Weights of a small transformer language model.
Size: 12 layers, width 576, 4 heads of 64, MLP 2304 GELU, vocabulary 16384, 48.4M parameters.
MLP neurons of a small language model. Each row is named by its layer, matrix (down: output weights) and neuron, and shows model dimensions 496-559. Each number is 128 + 32 x the weight over its row's rms, rounded and kept within 0 to 255.
A block is one neuron, or neurons of one layer that tend to fire together. After each block is what it responds to, as a language model described it from the Wikipedia text at the highest values.

L9.down521 [109 104  97  99 128 111 118 122  87 192  88 106 115  79 140 121 134 120 112 162  72 148  99  85 132 167 137 141 151 144 133 171  94 161 117 169 118 149 125 149  84 123  91  91 122 107 123 122 168 129  89 119 150 152 131  89 147 133 144  67 119 126 145 104]
L9.down609 [108 134 131 138 135 171 150 114 106 123  93 138 110  39 127 106 196 116 139 168 164 152  67 114 150 178 168 131 131 122  82 130 203 171  89 166 124 104  94 102 173 114  93 112  94 104 143 140 113 143  90 139 123 150 140 120 152 162 131  70 134 122 157 112]
L9.down954 [151  93 209 113 182 130 173 122  97 198  96 121 132 110 181 119 109 138 134 109 154 205 178  79 168  99 129  99 154 123 142  88 117 122 111 128 127  82 183 121 144 154 114 144  95 110 165 114 173 161 127 157 126 191 107  82 143 172  85 108 165 120 117 134]
L9.down964 [168 157 147  97  76 103 129 127  64  65 124 193 140 130 105  41 103  96 108 131 132  97 153 107 153 123 119 143 160 140 154 101 166 184  61 118 103 146 100 108 133  95 170  72 157 116 182 176  31 140 118 115 154 113 132  93 132 187 146 140 143 126 172 141]
Responds to: Number-internal separators before digits. Separators and spaces inside numeric expressions that a digit follows, such as the colon in track times (2:47), commas in vote counts, the space after a month name (June 16), and decimal points.

L8.down310 [158 108 133 130 137 123 165 119 160 149 148 133 105 102 134  67  93 113 149 113 106 121 151 119 112 126 124  99 104 220 131 152 125 186  84 137 172 182 204 178 198 120  88  97 171 105 124 175  91 169  96 133 153 150  76 113 115 128 155 112  97 137 194 179]
Responds to: Head nouns closing noun phrases. Final nouns or word-endings that finish a multi-word noun phrase, usually before a comma or "of", such as simple groups, resonance structures, Fine Arts.

L8.down1514 [119 118 109  84 161 141 174 158  96 161 128 136  50 143 127 139 143 170  92 119 150 144 116 188 102  95 109  98 133  95 138 127 111  86 166 137  99 104 125 158 121 161 127 109 163  84 126 135 147 147 128 130 149 120 117 105  98  90 182 172 151 139  77 161]
Responds to: Inner digits of multi-digit numbers. Middle digits and separators inside long numbers in tables, e.g. vote counts, scores, coordinates, sums (89,9|8|4, 20,1|0|2, 61.|0|6).

L5.down165 [116  63 138 120  21 133 134 130 195 127 155 161 128 163 161 194 165  61 148 163 120 106 108 102  65 167 184  90 102 162 116 138 106 177 142 198 121 134 186 156 158 160 121  35 166 118 143 146 168  97  33 227 119  94 156 186 184 173 136  95 188 113 122 202]
L5.down736 [ 85 157 156 154  83  74 102 102 126 126 140 199 177 145 110 179 146 108  88 183 140 133  76  96 139 121  93 119  56 129  69 123 166 162 180 115 103 146 148 131 109  73  95 100 145 117 101 156 150 121 127 159 120 167 208 181 160 141 110 134 137 162 149 140]
L5.down984 [168 114 121  76 119 155  78 130 101 115 169 106 143  97 155 137 109 115 105 128 150 101 146 167 136 118 143 106 173 113 150  89  97 135 136 129  54 135 168 183 135  77 122 164 130 120 151 130 105 123 196 164 123 129 144 177 173  81  54  82 134 104 162 123]
L5.down988 [ 59 187 121  60 136 138 101 103 161 147  88 107  46 153  94 171 152 160 112 143 118 147  88 165 127 174  96 140  97 109 115  38 144 110 148 104 103 177 138 107 141 136 116 159 176  38 135  91  83 120  76 111 125 128 146 126  91 165  58  99 174 136 141 121]
Responds to: Sports result digits. Digits inside numeric results such as times, marks, distances and scores, mostly in athletics tables (54.53, 1:24:30, 400m), sometimes ordinals or units.

L8.down344 [104 193 153 130 152 130 156 124 116  88 135  85 107  70 164  72  95 166  73 133 186 145 155 150  94 129 125 114 169 113 128 113 178 113 132 120 132 146 105 103 150  98 130 149  96 129 109 101 117 154 128 124 107 167 122 142 129 189 107 136  97  91 144 145]
Responds to: Number-start space token. Space or symbol token (space, $, −, parenthesis) just before a number, mostly in stats tables or after a table pipe, e.g. | 13, $11,254, age 64.

L8.down1038 [126 113 128 121 104 136 168  85 124 139 146 111 149 110  84 159 202 107 161 192 145 128 114 211 117 116 138 146 172 120 102 170 141  77  81 143 194 113 144 155 170 122  77 145 150 135 154 139 100 124 166 160 112 135  77 127 189  94 140 133 120 110 109  98]
Responds to: Digits inside numbers. Middle or final digits of multi-digit numbers in measurements, times and table cells, e.g. 28(0) kg, 2:3(0), 3(1)6 m; also Spanish/Portuguese name pieces like Bras(il).

L9.down27 [112 111 123 129  76 182 144 103 164 107 139  86 147 140 189 138  90 136 129 145 102 106  90 115 125  83 167 152 168 115 155 176 110 114 180 125 141 142 135 114 119 151 103  83 112 108 136 129 163 131 111 172 104  59 105 140 134 112 159 178 127 137 140 118]
L9.down241 [135 128 103 152 101 108 126 130 137 104 164 127 120 130 131 106 155 123 176 146  82 128 134  82 132 183  84 113 116 155  88 103 121  83 160 110 106 114 140 125  75  60 129 146  98 105  97 100 123 154 124 127 125 127  83 120 146 127 116 145 100 126  67  93]
L9.down1273 [226 116 148 166 134  91 144 126 113 154 149  87 118 168  95 124 124 121 184 153  93 118 139 160  94 130  91 158 139  77 104 108 152  99 159 102 139 133 157 133  79 175 127 119 148 153 172 132 100 127 129 147 134 130 139  79 100  77 129 142 167 148 154 109]
L9.down2046 [154 110 164 115 187 178 138  99  59 116 138 135 143 140  90  86 157 125 122 156  97  95 103 165 134 159 111 117  75 166 166 121 102 108 101 128 162 126 144 130 177 148 154 150 110  81 100 200 155  87 140 121 230  77 106  96  87 145 180 128 161 147 104 161]
Responds to: Noun-phrase head endings. The last token of a noun phrase, often a head noun or its plural or word-ending piece, right before punctuation or a preposition, e.g. damping processes, dom-ains, trous-ers, table headers like Rank and Division.

L5.down163 [131 156 115 116 141 127 187 141  65  92 133 130 151 137  79  88 184 152  72 112 108 106 100 157 136 125 153 139 173  96 180 130 139 163 146 156 100 133 183 101 124 156  89 185  95 171 125  85  82 124 141  68 115 128 168 116 172 140 117 106 122  88 159 176]
L5.down745 [117  88 121 157 119  36  88 104 151 123 138  86 161 161 136 112 194 156 140  78 156  99 118 127 104  99 160  71 115 109 177 111 165 102 128 140 114  93 169 122 114 147 116  86  84 153 133 106 152 119 115 134  73 116 107 122 167 119 158  79 152 148 101 122]
L5.down932 [ 92 130 124  40 135 102  85 113 129 202  87 121 175  82 144 157 137 106 139  91  89 100 169 141 175  76 152 137 141 131 154 141 108 156 168 131 133 115 128 150 127 161  81 132 124 104 143 127 118 138 119 139  96 131 150 118 220 125 137 132 115 120 141  92]
L5.down1071 [110 124 131 104 149 142 116 168 145 121 123 116 123  80 129 130 153 196 131  90  14 105 129  61 107 146 121 111 115 140 116  87 123 101 160 162 141 175 120 111 169 109  90 186 122 163 125 103 122 139 138  69  90  94  85 174 163  97 184 178 160 113 120 164]
Responds to: Number-start space token. The space token just before a number, mostly in table cells after a pipe, also after colons or words in stats, e.g. | 3, Quota: 1,209.

L5.down36 [151 149 159 120  96 160 123 185 114 157  44 119  75 194 158 123  76 112  93  69  67  99 153 141 149 164 128  89 113 140 120  96 151 150 127  64 121 114 131 145 129 187 111 104 120 107 113 121 159 128 107  94 143 152 105 138 171 132 124 144 135 147 161 111]
L5.down1179 [106 150 166  85 149 159 163 205 150 141 108 106 120 116  88 146 135 143 185 166 136 107 148 145 180 165 111  68 112 137 158 172 187  90  96 156 162 149 159 128 122 144  65 116  99 124 149 101 109 144 124 115 135 142 146 176 117 114 132 183 120 133 112 175]
L5.down1565 [153 122 134 143 143 111 107 162 218 178 176 118  92 161 101 128 171 120 132 120  98 172  95 141 123 180 102  68 110 114 149 126 105  97 105 166 129 135 142 155 163 129 164  69 159 121 171 101  73 151  89  74 143 125 114 141 131 126 157 104 104  94  78 113]
L5.down1966 [134 123 127 152 117 158  91 186 144 169 154 146 157  98 136 137 123 110 107  50 141 121 113 110 101 148 165  88 159 115 145  78 104 127 103 137 160 148 114 127 223 134 129  99 132  19 110 115 195  79 114 148 164  99  30 140 111 175  84 144 125 116 147 110]
Responds to: Plural noun endings. Tokens that complete a plural noun, usually the final -s/-es/-ions piece or a whole plural word, such as documents, caverns, exercises, lineups.

L9.down28 [112 164 166 142 154 114 107 136 125  48 129 135 117 124 135 122  58  67 138 116 102  95 113 134 130  93 126 157  96 119 138 111 142  41 131 104 130 160  83 142 170  78  89 103 149 140 167 123 139 147 157 136 178  93 169 112 113 134 169 116 126 203 177 133]
L9.down134 [ 69 126 145  90 134  98 131  37 114 100 144 143 139 139  91  72 137 191 123  84  59  83 130 115 136 119 116 166 122 165 102  95 127  90 107 159  70 145  91 110 125 113 139 135 109 125 147 163 214 119 130 126 157 128 153 112 106 172 185 112 122 140 150 165]
L9.down782 [ 81 142 155 163  88 105 122 152 176  91  80 119 134 113 140 126 134 100 123 114 121 148 115 115 134 176 112 137 103 127 127 125  98 141 106 121 121 130 111 176 102 146 100 120 136  90  97  80  75 152 132 137  56  89  99  59 180 132 106 125 136 124 132  63]
L9.down2026 [162 130 159  81 108 135 129 156 165 184 160  86  97 127 107 110 171  76 186 138 163 196 115 173 135 129 109 158  98  61 114 115 107 144 117 128 163 115  89 105 157 141 145 146 169 109 173 115 153 183 144 164  98 124 166 127 149 153 115 149 126 168 178  86]
Responds to: Digits in sports results. Middle digits inside numeric measurements, mostly athletics and race results tables with times, distances and scores, e.g. 4:08.84, 57.12, 35.26m.

L9.down322 [179 127 132  68  71 118 119 131 162 143 121 158  94 175 110  74 179 183 147 124 170 160 112 113 104 114  79 113 112 114 148 173 129 129 114 111  88 116 163 114 144 148 109 127  98 140 135 124  83  90 123 150 123 101 100 153 133 109 150 120 108 191  91 103]
L9.down416 [102 141  95  47 120  95 125  75 169 180 140 107 143 138 185  90 100 196 118 128 126 188 144 131  84 112 137 130 114 201  96 136 150 101  95 118 102 128 129  92 135 138 131 118 139 143 154 116  72 135 105 114  78  69 192  92 131 106 153 117 131 126 147 105]
L9.down1501 [153 117  99  73 182 149 181  75  49 154 133 164 129  99 182 129 148 151 126  84 130  92 159 162 166 146 109 107  96 121 107 129  93 149 128 145 129 117  81 168 139 132 148 143 125 113 101 168 157  79  93  98 124 138 131 187 137  96 170 194 172 172  88 130]
L9.down2179 [128 150  81 105 146 140 106 121 174 153  37 125 128 110 108 107 144 105 135 145 111 125 147 179  92 132 109 126  85  82 166 112  93 116  92 113  86 137 130 153 116 150 139 159 182 108 160 110 150  97 149 152 179 136 143 140 112 102 128 109 114 137 120 150]
Responds to: Given name before surname. Ends of personal first names (or middle initials with a period) right before the surname follows, in tables, cast lists, and marriage mentions, such as William, Claire, Henri-ette, T.

L9.down908 [111 169 135 153  79 166 149 118  95 172 164 144 152 150 107 108 147 121 101 132 139  82 131 145 144  70 132  82 120  86 125  61 192 128  95  85 100 120 172 196  88  97 146 135  93 128 119 126  73 156 126 127 146 147 148 137  96 126 156 145 179 127 190 111]
L9.down916 [151 159  58  91  96 106 135 117 138  73 161 146  80  53 190  79 145 103 120  88 181 152 117  65 183 161 107 110  94 147 123 152  69 108 134 135 135 146 118 172 173 116 107 209 159 141 162 123 106  87 113 163 131 166 135 145 120 136 202 152 105  82 158 179]
L9.down959 [143 132 167 194 123  78 157  95 133 157 151 112  46  69 101 128 175 157 155 116 128 107  99 101 141 117 128 149  80  93 112 136 165 181 130 141 203 154  89 143 162 113  94 152 145 107 113 125 105 121  81  95 106  86 143  99  84  97 108  94 103 116 179 104]
L9.down1569 [127 144 146 165  67  83 107 149 153 121 131  86 125 113 115  73 132 106 160 161 128 107  97 136 125  98 150 172 140 104 113 134 146 150 114 126  65  95 163 129 154  96 100 136 146 105  82 167 143 144 100  98 131 128 167 150 160 139 127 139 151 141 150 183]
Responds to: Space before numbers. The space token right before a number, after table pipes, colons, semicolons or "on", as in dates, scores, counts and statistics (| 28 June, on 25 June, Appearances: 1).

L5.down986 [149 145 140 131 162 103 136 130 141 154 130 106 191 102 166  81 112 173 164 144 104 191 108 152 184 120 167  97 138 112 129 140 171 129  70  97 106  85 125 104 143 125 104  69 100 123  89  80  53 134 116  92  93 141 143 160 152 107 143 199 143 156 140 124]
L5.down1733 [149  95  98 104 106  99 131 126 121 178  76 103 161 129 131 107  87 131 160 122 141 154 147 105 186  95 200 163 108 108 147 162 173 199 127 108 156 120 156 108 134  59 137 120 121 106 150  80 135  80  94 141 107 148 201 192 153  97 142 125 166 206 124 185]
L5.down2069 [186 104 152 143 107 140 156 115 168 142  90 112 144 124  68  97  74 107 107 174  94 149 144 157  80 159  87 136 109 114  69 137 186 145 135 134 122 105 155  99 148  96 154 129 111 129 124  88 147 124 102 107 123 124 165 159 174 142 147  71 147  94 136 135]
L5.down2139 [153 125 110  84  85 166  63 162 164 152 170 135 163 111 122 165 107 100 213 116 109 109  86 109  86 113 197 171 128 210 128 144 164 108 169 103 130 122 165 124 139 143  90 125  97 144 171 179  91  87  81 200 132 134 133  92  97 177 125 101 165 185 179  89]
Responds to: First-name completion. The token that completes a person's given name, just before the surname, in credits, sports tables, and titled mentions, e.g. Jean-Claude, Otto, Ignacio.

L8.down1052 [191 167 140  71 181  92 146 142 161 173 106 152 146  60 143  56 117 181  81  82 111 129  93 119 175 133  93 100  94 158 134 131 126 181 129 158 130 118 126 109 109 154 110 177 119 167 137 121 102 139 129 157  92  83 147 107 120 124 156 103  98 161 116 162]
Responds to: First-name endings before surnames. Final piece of a first name or title just before a surname, often in tables and lists, such as Clement-ina, Claire, Mrs, Admiral.